config = dict(
    init='normal',
    beta1=0.95,
    train_tokens=493300000,
)
MLP neurons of a small language model. Each row is named by its layer, matrix (up: input weights) and neuron, and shows model dimensions 112-207. Each number is 50 + 10 x the weight over its row's rms, rounded and kept within 0 to 99.
After each neuron's rows, "fires after" lists the tokens most often just before its 100 highest values on Wikipedia text that the model never trained on.

L3.up907:49 64 62 44 59 51 38 55 44 56 41 64 38 55 42 39 43 40 54 51 39 45 53 47 42 47 48 43 67 47 48 37 54 49 60 34 47 34 48 59 63 43 50 46 51 60 35 62 62 52 43 60 73 60 47 40 64 55 41 31 46 44 42 47 51 51 30 47 59 51 61 28 40 30 71 51 52 42 51 53 56 40 62 54 45 43 41 52 56 43 35 24 56 38 53 42
fires after: "\n", "-", "\n\n"

L19.up888:44 42 61 54 58 71 47 45 56 39 56 52 44 43 44 41 53 41 39 53 61 30 28 53 37 75 55 46 49 57 45 43 46 52 47 53 45 51 62 36 58 59 50 48 42 48 37 61 57 37 41 45 58 49 32 62 61 64 41 60 42 58 48 77 40 49 50 53 51 32 55 51 42 41 69 56 41 51 57 32 40 68 54 49 42 57 68 38 50 49 54 54 56 55 63 39
fires after: ",", " |", " Votes", "|", "2", "3"

L11.up61:45 47 47 53 53 62 44 61 52 65 40 63 50 51 43 40 54 17 48 47 46 47 42 44 43 64 49 50 57 57 48 56 55 40 42 38 46 40 46 47 49 51 56 36 44 53 41 47 63 50 37 31 63 45 29 43 59 48 46 33 64 48 38 57 47 40 50 52 59 29 52 43 42 31 63 57 59 37 46 41 42 53 57 45 56 62 46 48 49 46 50 51 51 62 53 48
fires after: " |", "|", ";", ".", ":"

L5.up632:53 77 49 43 46 56 40 54 41 64 54 41 51 38 49 48 48 47 49 53 33 60 32 50 52 31 38 60 54 54 64 58 31 51 46 59 45 56 52 53 47 48 25 46 41 50 49 55 43 68 44 57 51 38 48 35 53 81 59 50 62 48 46 46 43 66 42 42 48 39 64 49 36 59 40 38 74 30 66 54 65 45 55 54 60 62 50 39 43 41 63 54 52 46 68 39
fires after: "\n\n", "\n", "=", " (", " bo"

L19.up171:42 55 43 59 45 67 37 57 59 53 54 61 44 72 50 42 38 61 33 55 44 56 47 48 45 55 54 57 51 44 58 50 42 20 55 44 42 43 53 56 70 44 45 46 36 35 62 54 56 49 38 51 52 50 52 38 47 34 38 49 58 53 38 65 58 40 41 55 40 61 43 51 50 39 55 56 64 36 44 38 37 32 43 69 59 45 49 49 52 54 37 48 57 66 55 48
fires after: " |", ".", ",", " and", ";"

L3.up128:46 57 71 63 45 50 57 64 40 51 46 62 41 44 51 53 46 39 40 52 41 66 45 42 35 41 58 62 75 50 70 48 53 63 52 45 51 54 38 47 43 42 48 29 54 28 44 46 44 54 42 39 46 47 44 60 52 62 44 31 66 55 37 63 38 46 64 53 52 23 46 66 41 43 49 50 36 55 54 35 51 33 53 58 61 56 43 52 42 53 55 53 51 55 46 58
fires after: ")", "  ", "\n", "W", " km"

L15.up382:34 63 50 37 59 67 39 49 45 57 50 61 45 46 42 42 21 38 52 60 48 32 49 55 62 62 50 71 60 47 40 46 44 34 57 51 44 66 68 47 44 49 55 41 48 52 40 71 61 51 32 48 53 53 34 52 73 52 45 47 53 67 41 40 55 51 42 55 46 37 51 34 38 45 62 44 60 50 56 30 43 52 59 49 23 47 72 54 57 21 44 59 66 52 61 53
fires after: ".", ",", " |", " and"

L12.up526:41 54 53 44 51 50 41 61 32 58 50 61 51 30 49 46 61 61 49 54 48 45 49 45 48 53 54 51 69 31 52 53 54 66 49 58 54 47 50 38 49 45 53 41 51 38 66 48 58 70 32 60 69 55 46 53 54 76 48 59 40 37 50 49 59 33 53 41 56 50 36 30 29 65 62 60 55 60 50 37 54 48 54 42 46 57 50 59 43 64 57 53 43 39 58 57
fires after: "=", "\n\n", "\n"

L11.up486:50 63 54 61 40 50 47 70 34 48 51 47 52 42 46 51 42 37 40 54 41 46 47 66 46 50 38 50 79 43 67 59 48 55 44 70 50 56 27 54 59 48 38 50 36 33 53 47 57 60 33 49 61 37 48 46 54 60 58 42 47 66 51 44 32 34 52 56 53 44 39 45 44 45 63 72 39 60 44 46 44 29 65 52 54 71 29 43 32 58 60 62 53 50 86 52
fires after: "=", "  ", " =", " career"

L15.up406:58 63 72 42 66 44 58 63 44 58 31 47 39 64 15 54 44 43 49 62 37 31 61 54 61 70 45 43 59 44 47 44 48 42 60 34 53 50 55 52 62 38 54 49 49 49 35 40 57 38 43 39 64 49 64 67 54 60 43 53 56 48 37 58 30 45 40 54 57 47 57 35 29 46 45 47 57 52 43 31 70 54 66 61 36 50 59 45 60 47 49 56 43 54 65 46
fires after: "\n", "|", "-", "\n\n"

L12.up651:38 65 66 47 55 40 54 53 43 44 42 46 59 67 44 57 44 46 39 52 64 32 49 58 38 53 58 52 51 51 42 67 33 43 45 44 55 42 44 63 64 54 47 52 42 63 43 45 65 45 42 70 53 53 56 40 45 52 61 56 42 62 45 42 38 36 37 56 50 61 44 52 32 78 50 53 53 52 40 50 47 67 60 48 50 58 45 34 45 45 24 32 55 42 66 47
fires after: "\n\n", "="

L15.up965:42 46 63 48 39 48 41 51 45 54 42 64 42 32 60 51 49 50 55 44 44 25 39 47 53 48 60 51 40 42 64 56 56 58 53 53 42 42 47 64 36 53 49 37 42 59 61 51 44 58 45 59 57 55 65 54 39 46 32 29 50 49 39 54 46 52 39 58 66 30 36 40 42 63 62 66 33 57 64 32 74 35 50 81 45 42 39 39 55 48 58 46 38 36 43 48
fires after: "-"

L12.up763:54 43 67 46 48 55 63 64 58 39 60 52 62 64 61 53 49 55 36 31 44 46 46 55 56 48 49 43 45 46 48 45 61 61 66 50 44 50 52 55 68 24 44 65 32 33 52 52 56 44 49 46 54 53 36 65 65 54 58 41 49 30 49 67 74 47 38 53 48 56 42 47 46 54 55 59 63 59 39 33 68 37 37 52 49 42 45 39 48 59 44 68 50 61 63 25
fires after: " in", ";", " the", "|", " |"

L19.up697:31 51 78 36 30 51 42 60 42 57 50 38 72 54 47 47 35 35 61 64 56 51 43 53 61 33 54 70 60 52 43 67 54 49 46 41 58 46 54 46 52 61 47 32 50 62 46 38 56 50 37 61 58 49 51 55 69 56 66 34 57 45 44 58 43 59 43 51 54 61 45 49 40 51 40 53 61 53 49 36 51 69 59 47 56 32 46 51 51 27 63 40 79 48 59 50
fires after: "\n\n", ".", " d"

L15.up819:54 49 48 58 43 51 46 62 72 48 46 63 57 43 54 44 39 41 42 34 62 31 46 72 55 48 49 43 43 38 61 50 63 51 35 48 54 47 38 57 51 57 53 66 56 61 57 53 65 51 38 39 47 45 79 33 50 49 53 47 36 70 43 45 56 32 59 47 60 27 17 59 40 66 50 59 49 53 58 26 69 28 45 59 47 67 49 29 62 58 68 57 52 61 55 43
fires after: "-"

L15.up310:46 71 68 36 48 45 57 65 37 60 37 33 53 33 48 31 37 48 42 63 45 53 42 33 48 45 47 47 64 51 53 54 36 49 54 46 53 51 54 39 57 46 66 47 48 35 40 59 60 64 43 54 57 55 42 68 46 66 57 53 64 38 46 62 52 66 30 42 56 53 48 49 41 45 44 58 64 44 31 62 61 47 58 38 66 55 59 64 66 45 38 46 53 50 60 43
fires after: "\n\n", " (", " \"", "\n", "qu"

L2.up1011:53 57 59 54 54 57 48 66 41 54 47 65 29 42 48 46 40 30 52 55 48 51 42 63 37 37 41 56 57 45 70 35 56 67 64 43 55 48 46 53 56 69 44 34 58 42 37 50 62 54 42 50 54 52 48 54 45 58 39 24 56 50 35 50 51 47 57 51 62 29 44 62 43 57 62 68 39 50 52 32 50 31 55 62 42 64 38 56 50 50 58 42 54 47 52 53
fires after: "-", "\n", "  ", "\n\n"

L2.up401:52 53 59 54 53 54 66 60 50 63 45 50 55 59 51 38 41 38 52 58 41 54 53 47 39 48 44 63 54 33 43 35 46 57 37 42 52 58 41 51 50 50 29 59 51 35 46 55 55 44 43 44 53 44 50 64 70 58 48 52 47 66 44 68 47 65 51 57 63 29 59 56 41 45 55 50 29 49 41 41 49 64 65 51 48 55 50 68 60 40 59 42 61 73 40 48
fires after: " (", "–", " Fred", " time", "qu"

L15.up142:35 60 56 48 49 47 48 65 28 48 59 36 49 52 51 44 57 53 63 52 60 42 24 42 43 50 57 61 43 69 44 51 44 56 46 51 49 52 45 59 46 43 44 39 44 55 53 44 72 65 44 48 50 48 48 43 58 53 64 49 67 43 39 39 44 34 51 54 45 56 48 52 46 48 56 53 56 50 60 61 51 74 60 55 59 42 39 49 44 46 46 28 62 53 72 64
fires after: "\n\n", "\n", " House", "ad", ".", "s"

L15.up154:46 52 62 36 40 54 47 57 70 55 43 54 53 23 47 48 35 44 45 36 54 45 45 66 51 40 48 54 46 43 66 58 51 31 48 64 37 55 45 54 56 47 37 49 37 69 62 48 67 51 41 48 52 37 63 51 60 56 54 51 28 50 47 49 64 48 49 65 71 36 35 37 46 49 51 66 38 45 57 39 68 37 53 62 47 59 56 46 50 50 74 39 50 55 55 39
fires after: "-"

L6.up395:34 62 64 57 65 58 52 67 53 51 55 48 63 48 50 49 60 48 45 50 26 55 67 60 43 43 66 69 60 40 65 55 43 55 38 53 53 29 58 47 53 44 48 35 42 45 36 65 51 63 38 46 52 50 51 58 60 67 47 62 70 49 42 61 46 64 50 65 41 49 49 50 28 55 58 60 35 42 31 51 41 44 53 46 42 69 59 65 48 43 34 53 57 47 56 42
fires after: "\n\n", ".", "=", "\n", "-"

L19.up534:53 47 78 51 58 49 44 57 44 74 48 50 43 39 50 39 62 54 53 64 68 54 44 54 63 57 52 43 74 40 43 68 57 40 45 59 40 40 53 79 63 53 59 37 47 48 49 43 45 70 57 47 43 44 37 53 51 61 49 36 40 49 49 58 51 31 46 52 73 40 46 47 36 68 61 52 61 45 66 42 53 53 71 47 46 53 46 60 49 45 54 51 50 49 46 40
fires after: "|", "-", "\n", " as"

L15.up775:43 60 43 51 67 43 44 55 34 67 49 43 45 46 27 41 53 51 49 69 17 56 52 57 51 40 60 72 65 42 57 40 45 58 43 57 43 42 48 50 29 52 45 49 55 53 47 70 49 52 31 55 55 51 44 51 51 61 51 57 59 50 44 67 54 64 40 43 48 45 56 49 47 51 46 47 53 28 53 53 46 51 59 60 56 50 61 31 60 49 37 43 61 49 40 53
fires after: "\n\n", "On", "|", "\n", " On"

L19.up900:28 58 38 50 68 43 53 57 46 56 73 27 52 59 56 51 52 51 36 71 56 68 47 58 50 63 65 62 47 54 56 70 44 62 44 63 56 47 58 43 28 47 42 55 44 40 51 17 62 50 49 48 58 64 63 47 61 62 53 57 57 61 49 50 37 40 38 46 45 43 48 54 30 49 50 42 57 55 59 55 72 40 57 54 55 46 55 55 34 53 44 48 53 36 60 40
fires after: " to", " would", " can", " could", " will"

L5.up837:45 56 54 64 46 60 58 69 38 64 44 50 39 44 42 47 40 35 41 37 39 58 49 64 42 57 46 56 61 45 49 63 26 40 33 66 48 43 49 53 50 61 37 47 55 40 48 47 54 57 41 44 58 45 37 29 63 60 47 24 46 32 44 58 52 41 64 48 56 22 36 30 40 54 59 58 40 46 52 42 67 44 57 56 41 55 42 34 51 44 45 70 40 47 63 47
fires after: "  ", "-", " s"

L15.up606:50 65 57 40 57 48 39 61 45 60 46 38 62 53 35 49 60 35 51 66 52 40 39 53 26 53 73 62 53 49 53 54 43 42 52 48 51 58 59 47 60 45 45 59 49 42 56 46 54 53 34 38 53 58 58 51 41 61 58 60 55 43 51 57 47 47 40 55 45 54 34 26 30 45 67 37 57 54 47 44 55 66 71 61 59 62 28 66 43 48 30 33 56 43 63 45
fires after: "\n\n", "\n"

L12.up179:59 59 47 32 45 47 50 56 55 55 59 56 39 44 42 54 50 56 50 40 37 66 58 62 59 28 43 38 66 55 49 34 46 57 53 63 51 44 36 45 39 51 47 35 41 46 36 58 61 55 38 52 53 38 34 46 53 55 50 52 50 44 51 54 56 53 67 67 59 47 55 55 48 61 40 59 53 52 52 36 45 47 48 62 64 70 65 55 65 59 47 56 69 39 46 54
fires after: "=", " (", "\n\n", "\n", "Pl"

L19.up592:36 25 87 43 50 59 35 47 62 55 39 56 41 42 51 50 43 60 54 45 60 62 55 48 42 41 59 50 48 38 37 46 48 30 59 31 31 50 62 65 66 35 52 48 45 56 52 43 38 47 44 48 48 50 47 65 47 46 41 49 57 44 41 60 53 44 50 49 56 50 29 37 46 31 40 52 43 63 31 28 42 44 46 58 43 51 52 53 66 57 44 64 55 55 75 48
fires after: "|", " |", "=", "–"

L19.up446:45 57 57 53 40 40 40 52 67 31 41 46 32 65 42 44 41 53 37 40 43 58 60 52 40 61 54 54 39 49 53 44 56 42 53 48 54 39 29 60 74 57 52 45 59 50 63 45 67 35 27 50 63 37 64 54 44 49 45 40 53 41 32 47 44 51 46 55 63 50 38 45 51 51 54 38 55 60 44 23 61 41 49 52 44 28 44 47 59 61 53 41 46 68 45 47
fires after: " |", " 0", ";"

L15.up228:56 47 61 72 46 42 52 51 53 43 61 68 52 48 46 28 40 36 55 46 33 41 57 52 54 39 30 48 54 62 55 49 53 41 51 61 54 41 47 43 42 53 47 47 61 63 63 50 77 60 43 19 52 40 52 61 45 49 52 56 54 37 46 38 68 42 59 46 57 40 54 58 56 75 30 65 28 48 51 46 55 45 44 64 57 55 60 50 62 51 37 50 77 58 52 59
fires after: ".", " O", " Pa"

L15.up398:31 53 45 47 42 57 51 66 41 55 43 53 47 45 60 50 42 51 60 39 36 46 69 34 32 46 68 47 64 43 45 51 48 54 45 52 46 34 59 39 41 55 46 41 37 55 58 57 42 46 29 54 53 53 50 53 59 73 54 37 61 49 47 46 56 45 26 45 55 42 47 28 43 48 56 35 65 41 59 47 53 39 42 51 69 42 81 45 58 49 60 60 49 57 67 55
fires after: ".", "\n\n", "\n", "=", " War"

L2.up624:54 40 66 41 46 58 37 49 58 44 46 47 36 63 47 41 43 40 51 63 45 43 49 56 36 51 43 53 54 61 52 42 52 47 36 46 51 40 57 75 74 56 51 46 45 75 54 75 49 52 44 51 57 43 56 61 62 49 53 38 42 54 43 52 49 49 29 43 70 49 39 31 42 40 58 38 53 58 65 41 54 39 56 52 56 51 24 50 69 37 52 34 59 54 38 38
fires after: "\n", "-", "\n\n"

L15.up256:39 64 40 52 73 59 68 59 49 53 45 49 60 31 29 45 45 44 48 42 64 57 51 35 51 43 55 47 80 53 51 58 54 35 53 50 29 36 56 50 45 47 45 47 30 66 61 33 43 62 40 45 59 64 55 51 49 44 63 57 58 50 43 61 48 48 57 45 57 47 55 39 47 47 43 48 50 36 59 30 51 66 66 69 45 42 72 34 44 38 57 58 50 43 64 47
fires after: ".", ")", "\n\n", "Early"

L11.up212:70 52 61 57 51 45 79 64 49 52 39 48 33 40 29 46 42 46 63 48 64 48 54 59 50 64 45 57 45 47 46 65 54 51 42 53 57 47 42 49 51 48 49 52 49 38 68 37 70 55 46 31 63 40 50 58 56 47 40 43 44 63 37 47 42 43 56 65 56 49 52 61 42 43 57 34 41 60 51 27 59 53 77 72 40 32 62 41 60 48 48 45 50 67 70 41
fires after: " |", ")", " 0", " s", " —"

L15.up275:42 67 62 43 44 66 66 57 51 51 38 50 45 37 44 27 64 39 48 66 44 66 36 40 41 33 39 57 52 61 61 54 37 48 47 42 33 49 55 57 48 52 43 40 51 42 43 63 50 58 55 44 54 57 45 43 43 50 64 47 68 53 46 45 63 44 47 37 51 48 59 45 41 49 51 29 37 33 54 52 67 48 43 43 67 53 43 48 36 58 34 38 47 51 55 63
fires after: ".", ")", "7", "]", "0"

L12.up839:54 61 42 45 65 58 61 57 73 59 42 53 53 49 40 44 44 57 42 36 34 44 51 69 61 44 44 41 65 42 70 42 50 54 48 45 46 49 58 56 55 27 43 55 57 49 37 62 58 48 32 39 60 36 58 78 49 54 44 50 56 42 41 59 52 40 53 46 42 51 40 42 45 38 47 55 45 48 39 33 60 41 47 51 44 67 49 44 63 54 55 55 56 60 71 55
fires after: "|", "-", "–", " in", ";", " the"

L11.up870:37 56 69 49 66 70 52 66 26 61 44 57 47 42 50 16 40 39 55 46 51 44 41 60 48 62 59 62 56 34 43 54 47 50 45 44 54 46 52 48 50 48 46 44 73 48 68 41 69 51 35 40 66 49 44 59 51 59 43 54 54 57 45 46 50 35 34 60 54 41 59 39 33 37 68 61 51 37 40 40 47 55 62 64 42 52 56 37 31 58 53 36 62 40 58 53
fires after: " |", "|", ")"

L5.up10:39 46 68 71 45 58 59 50 53 56 38 55 48 45 42 48 35 31 47 66 48 41 46 56 41 50 50 63 39 33 49 70 37 49 46 43 38 52 55 66 43 63 29 47 38 54 59 37 52 56 34 25 50 36 34 56 53 70 33 33 46 74 49 45 44 61 40 57 54 39 50 43 43 69 49 55 31 51 44 53 48 47 47 47 52 62 42 49 34 54 38 67 55 55 57 52
fires after: "-", "|", " |"

L3.up329:54 56 64 74 38 55 67 59 45 50 36 68 44 53 61 53 40 46 47 53 46 45 31 63 37 41 52 65 57 39 52 66 57 62 45 49 55 56 60 64 49 61 39 52 55 39 57 48 57 60 38 46 58 58 54 49 54 57 32 31 49 74 40 50 46 58 52 57 51 34 39 40 33 58 49 57 47 64 43 29 31 32 43 53 41 50 45 40 34 56 65 42 48 49 72 44
fires after: "-", "."

L19.up503:38 53 56 38 48 50 44 50 49 62 36 22 54 57 45 40 41 55 48 67 48 54 48 29 44 45 67 70 60 59 40 52 28 35 50 55 49 60 50 41 53 40 30 55 56 71 56 39 45 34 52 55 58 56 65 52 57 61 51 55 45 55 48 55 44 47 25 52 52 45 42 27 39 49 53 42 46 50 47 39 38 50 58 50 45 48 49 51 51 26 46 51 50 46 68 41
fires after: "\n\n"

L2.up380:51 66 65 58 44 56 31 66 45 66 49 50 33 44 55 53 40 45 46 55 38 57 36 64 44 44 43 56 58 51 68 46 44 59 56 48 58 43 59 49 50 65 34 44 41 51 56 57 62 64 40 52 55 41 50 48 58 52 50 34 52 56 41 53 42 46 43 62 62 30 41 41 35 50 54 68 48 51 49 40 51 29 48 69 45 69 45 43 53 41 58 50 51 53 44 48
fires after: "-", "\n", "  "

L19.up763:49 49 59 46 50 47 43 50 35 66 62 63 42 47 62 23 42 53 70 56 58 40 31 35 54 40 52 41 42 35 34 41 46 69 45 41 37 52 46 47 51 51 56 35 47 46 66 48 60 51 38 48 65 70 50 49 44 63 37 56 44 54 41 45 51 49 38 64 51 54 54 28 34 77 60 47 65 40 56 40 61 46 44 64 52 57 44 32 54 53 67 36 55 41 47 46
fires after: " |", "|", "\n", "-"

L2.up111:73 66 62 30 52 54 45 62 56 58 51 60 57 47 64 50 40 44 29 42 26 62 35 56 42 40 55 50 59 55 46 48 47 63 46 63 64 38 45 42 48 50 37 46 46 34 33 53 60 55 36 43 53 42 52 72 63 49 64 62 49 40 45 61 47 53 58 47 51 52 48 58 41 52 51 47 47 56 38 35 49 49 39 69 47 54 64 45 56 50 52 58 63 54 40 70
fires after: " (", "–", "-", "19", "\n\n"

L2.up945:51 63 58 58 57 43 50 53 41 59 51 50 45 39 53 57 42 26 51 64 35 52 50 58 50 44 50 70 55 53 58 45 44 62 65 48 55 51 62 47 45 52 28 30 44 38 58 40 53 57 42 39 58 42 43 43 42 59 33 13 49 52 40 49 54 46 44 62 58 21 46 49 22 59 65 49 53 47 54 44 62 36 60 59 44 70 48 51 56 46 54 42 47 47 54 55
fires after: "-", "\n", "\n\n", "  "

L15.up328:60 61 65 26 48 53 84 50 50 48 45 53 56 44 43 43 24 51 53 44 44 45 55 36 49 39 37 36 41 52 58 30 44 50 66 57 36 41 40 44 36 40 59 42 55 44 48 58 64 57 37 54 61 53 51 72 46 49 53 50 40 36 49 54 67 62 54 53 62 48 54 44 52 63 46 58 57 44 50 29 62 46 49 61 34 61 64 55 69 36 47 40 51 54 37 39
fires after: " (", "-", " \""

L5.up8:36 48 50 59 47 49 45 62 30 72 41 39 52 56 31 53 63 48 36 59 46 55 37 38 38 47 55 62 66 58 52 41 36 51 23 55 61 53 38 50 45 55 34 47 37 71 38 42 54 46 46 43 52 53 46 47 68 64 43 57 56 60 46 45 45 45 51 47 49 40 45 32 24 51 47 36 40 32 63 54 59 52 50 42 47 55 36 28 35 37 42 51 43 50 44 65
fires after: ".", "\n\n", " Team"

L15.up513:43 54 62 45 56 53 32 60 46 56 44 59 50 35 39 59 54 46 36 66 42 66 44 52 39 48 73 64 70 43 58 62 44 58 35 65 54 70 49 43 48 52 44 47 32 37 59 59 46 52 48 47 56 63 49 45 63 74 45 49 62 51 45 46 48 42 42 43 61 40 38 38 39 41 64 34 59 50 60 52 42 48 63 49 61 36 32 29 38 56 50 57 45 40 73 45
fires after: "\n\n", "=", "  ", ";", "\n"

L15.up1011:53 45 59 44 53 42 77 76 48 63 45 33 51 32 36 43 40 51 60 41 47 53 47 43 44 56 37 56 46 40 64 35 58 58 48 56 36 48 41 39 67 46 60 39 70 50 47 46 47 57 39 57 53 49 37 50 51 50 59 66 52 25 36 61 61 61 37 48 59 52 42 47 43 38 38 64 55 61 32 45 47 52 54 49 52 38 50 54 52 61 53 57 46 53 47 52
fires after: "-", " un", " (", " \""

L19.up358:74 61 53 29 51 62 48 51 46 73 56 63 50 51 60 48 34 64 65 52 51 54 60 47 47 61 48 54 61 58 54 49 40 58 32 61 40 42 47 49 63 56 45 41 29 48 44 62 57 44 43 56 59 64 54 45 59 58 55 44 47 51 46 53 58 41 39 34 54 50 39 46 39 47 49 63 55 49 60 25 60 44 53 55 33 70 46 57 56 49 51 62 47 50 45 47
fires after: " (", "-", " was", "=", "Personal", "."

L5.up165:50 61 56 42 69 49 55 52 38 55 55 43 58 50 31 40 59 39 41 34 52 44 56 65 59 13 50 47 74 56 42 50 39 52 44 63 40 43 35 50 32 63 44 68 45 54 47 36 59 50 49 56 62 47 42 57 41 55 61 59 53 26 47 47 31 51 51 50 45 57 57 46 28 71 52 30 59 39 55 45 50 62 65 61 52 42 54 53 52 46 26 54 65 43 57 51
fires after: "\n\n", "=", "\n"

L15.up715:43 78 52 41 60 51 39 60 52 51 50 53 54 51 63 59 41 51 39 52 17 53 55 62 58 42 46 40 68 57 53 40 33 55 53 52 52 49 57 42 41 43 57 52 46 49 32 62 46 66 41 56 56 52 28 74 56 64 38 33 69 46 49 41 65 66 57 48 52 52 64 52 54 60 56 37 50 56 34 43 35 31 52 55 57 31 40 65 58 43 55 63 71 47 62 30
fires after: " $", " (", " £", "\n"

L15.up755:45 42 63 31 37 56 57 57 49 66 47 69 49 37 53 46 55 45 55 40 67 51 46 52 60 49 54 39 57 46 53 38 48 68 34 49 51 56 59 56 57 49 48 54 39 49 44 44 58 50 44 39 47 63 33 55 58 67 49 37 49 51 47 32 58 64 46 57 57 32 45 58 44 59 51 49 53 59 38 39 77 23 57 67 45 63 44 50 60 51 52 49 60 39 61 45
fires after: "-", " (", " re", " un"

L15.up544:51 45 55 37 60 43 58 50 50 40 67 42 59 58 48 47 46 68 60 44 53 16 66 57 63 44 46 44 61 50 56 50 59 58 59 60 57 45 44 65 58 26 48 52 50 63 52 47 58 51 33 34 62 44 44 60 47 59 51 56 52 57 47 68 51 55 44 62 53 60 59 58 46 60 59 82 56 60 45 41 35 56 25 52 39 45 47 50 42 34 59 66 61 42 53 56
fires after: " |", "-", "|", ",", ":", ";"

L19.up624:40 51 48 45 54 47 37 59 38 79 59 43 55 58 53 61 53 61 48 62 34 44 53 46 29 60 56 70 70 37 57 48 60 45 50 67 55 40 54 46 29 32 28 47 40 54 54 49 61 46 40 46 50 57 61 59 57 51 33 54 44 74 52 47 58 47 41 56 40 43 53 49 45 33 56 50 45 58 48 40 63 48 54 51 55 62 59 62 51 58 48 37 58 47 63 52
fires after: " to", " can"

L3.up609:62 64 60 44 42 58 41 60 36 60 55 48 33 28 57 58 39 47 52 49 47 63 33 63 45 52 49 69 59 54 70 50 48 58 44 63 55 48 49 47 49 53 27 35 43 50 58 43 55 71 41 40 55 53 39 33 51 52 36 42 63 64 41 45 48 56 50 51 51 27 51 50 46 58 54 66 38 51 51 54 53 42 50 64 51 69 56 44 41 46 56 36 47 73 59 53
fires after: "-", "  ", ".", "\n", "\n\n"

L19.up253:33 54 47 34 48 44 38 44 40 31 55 37 51 64 47 58 56 42 63 53 54 56 58 45 44 55 64 67 51 60 52 53 61 43 61 45 45 47 40 51 48 36 38 41 54 44 63 47 52 56 38 48 58 52 63 60 52 60 61 54 57 45 42 58 29 59 32 53 60 45 56 56 43 44 58 40 60 54 59 44 53 57 69 57 53 49 52 54 59 34 45 34 64 63 54 43
fires after: "\n\n"

L19.up593:49 76 46 48 52 54 54 67 53 51 47 59 63 60 45 23 30 48 35 50 38 47 45 41 34 37 44 57 62 53 47 53 56 47 44 38 37 42 51 47 59 42 42 49 39 59 59 51 53 59 43 51 45 49 62 55 58 47 53 48 56 37 47 49 73 35 58 36 39 60 59 50 50 63 43 54 55 37 47 45 57 52 37 56 70 41 63 43 54 46 52 47 55 51 57 60
fires after: ".", "á", "i"

L15.up964:50 48 35 63 43 49 61 55 49 59 72 61 60 36 38 32 54 60 38 57 43 53 44 55 47 38 57 65 71 37 51 52 45 50 50 56 44 46 51 46 48 40 47 58 40 36 47 76 45 68 40 54 50 46 53 50 56 68 37 48 47 64 42 51 52 52 59 49 55 42 43 70 42 62 43 51 66 41 42 47 54 49 57 59 64 66 66 38 55 51 50 59 51 68 54 54
fires after: " on", "On", "|", " |", " On", "ta"

L15.up799:50 58 58 42 45 62 52 45 51 48 32 55 53 58 48 54 43 32 23 48 40 54 41 50 31 61 61 49 57 50 41 43 46 35 43 33 46 43 40 63 36 40 46 49 49 45 42 24 52 54 37 30 45 46 60 66 56 54 39 51 58 49 46 48 68 45 38 39 54 44 68 54 47 57 45 57 42 54 51 42 41 53 52 48 60 40 56 29 51 58 58 53 58 59 58 72
fires after: ".", ":"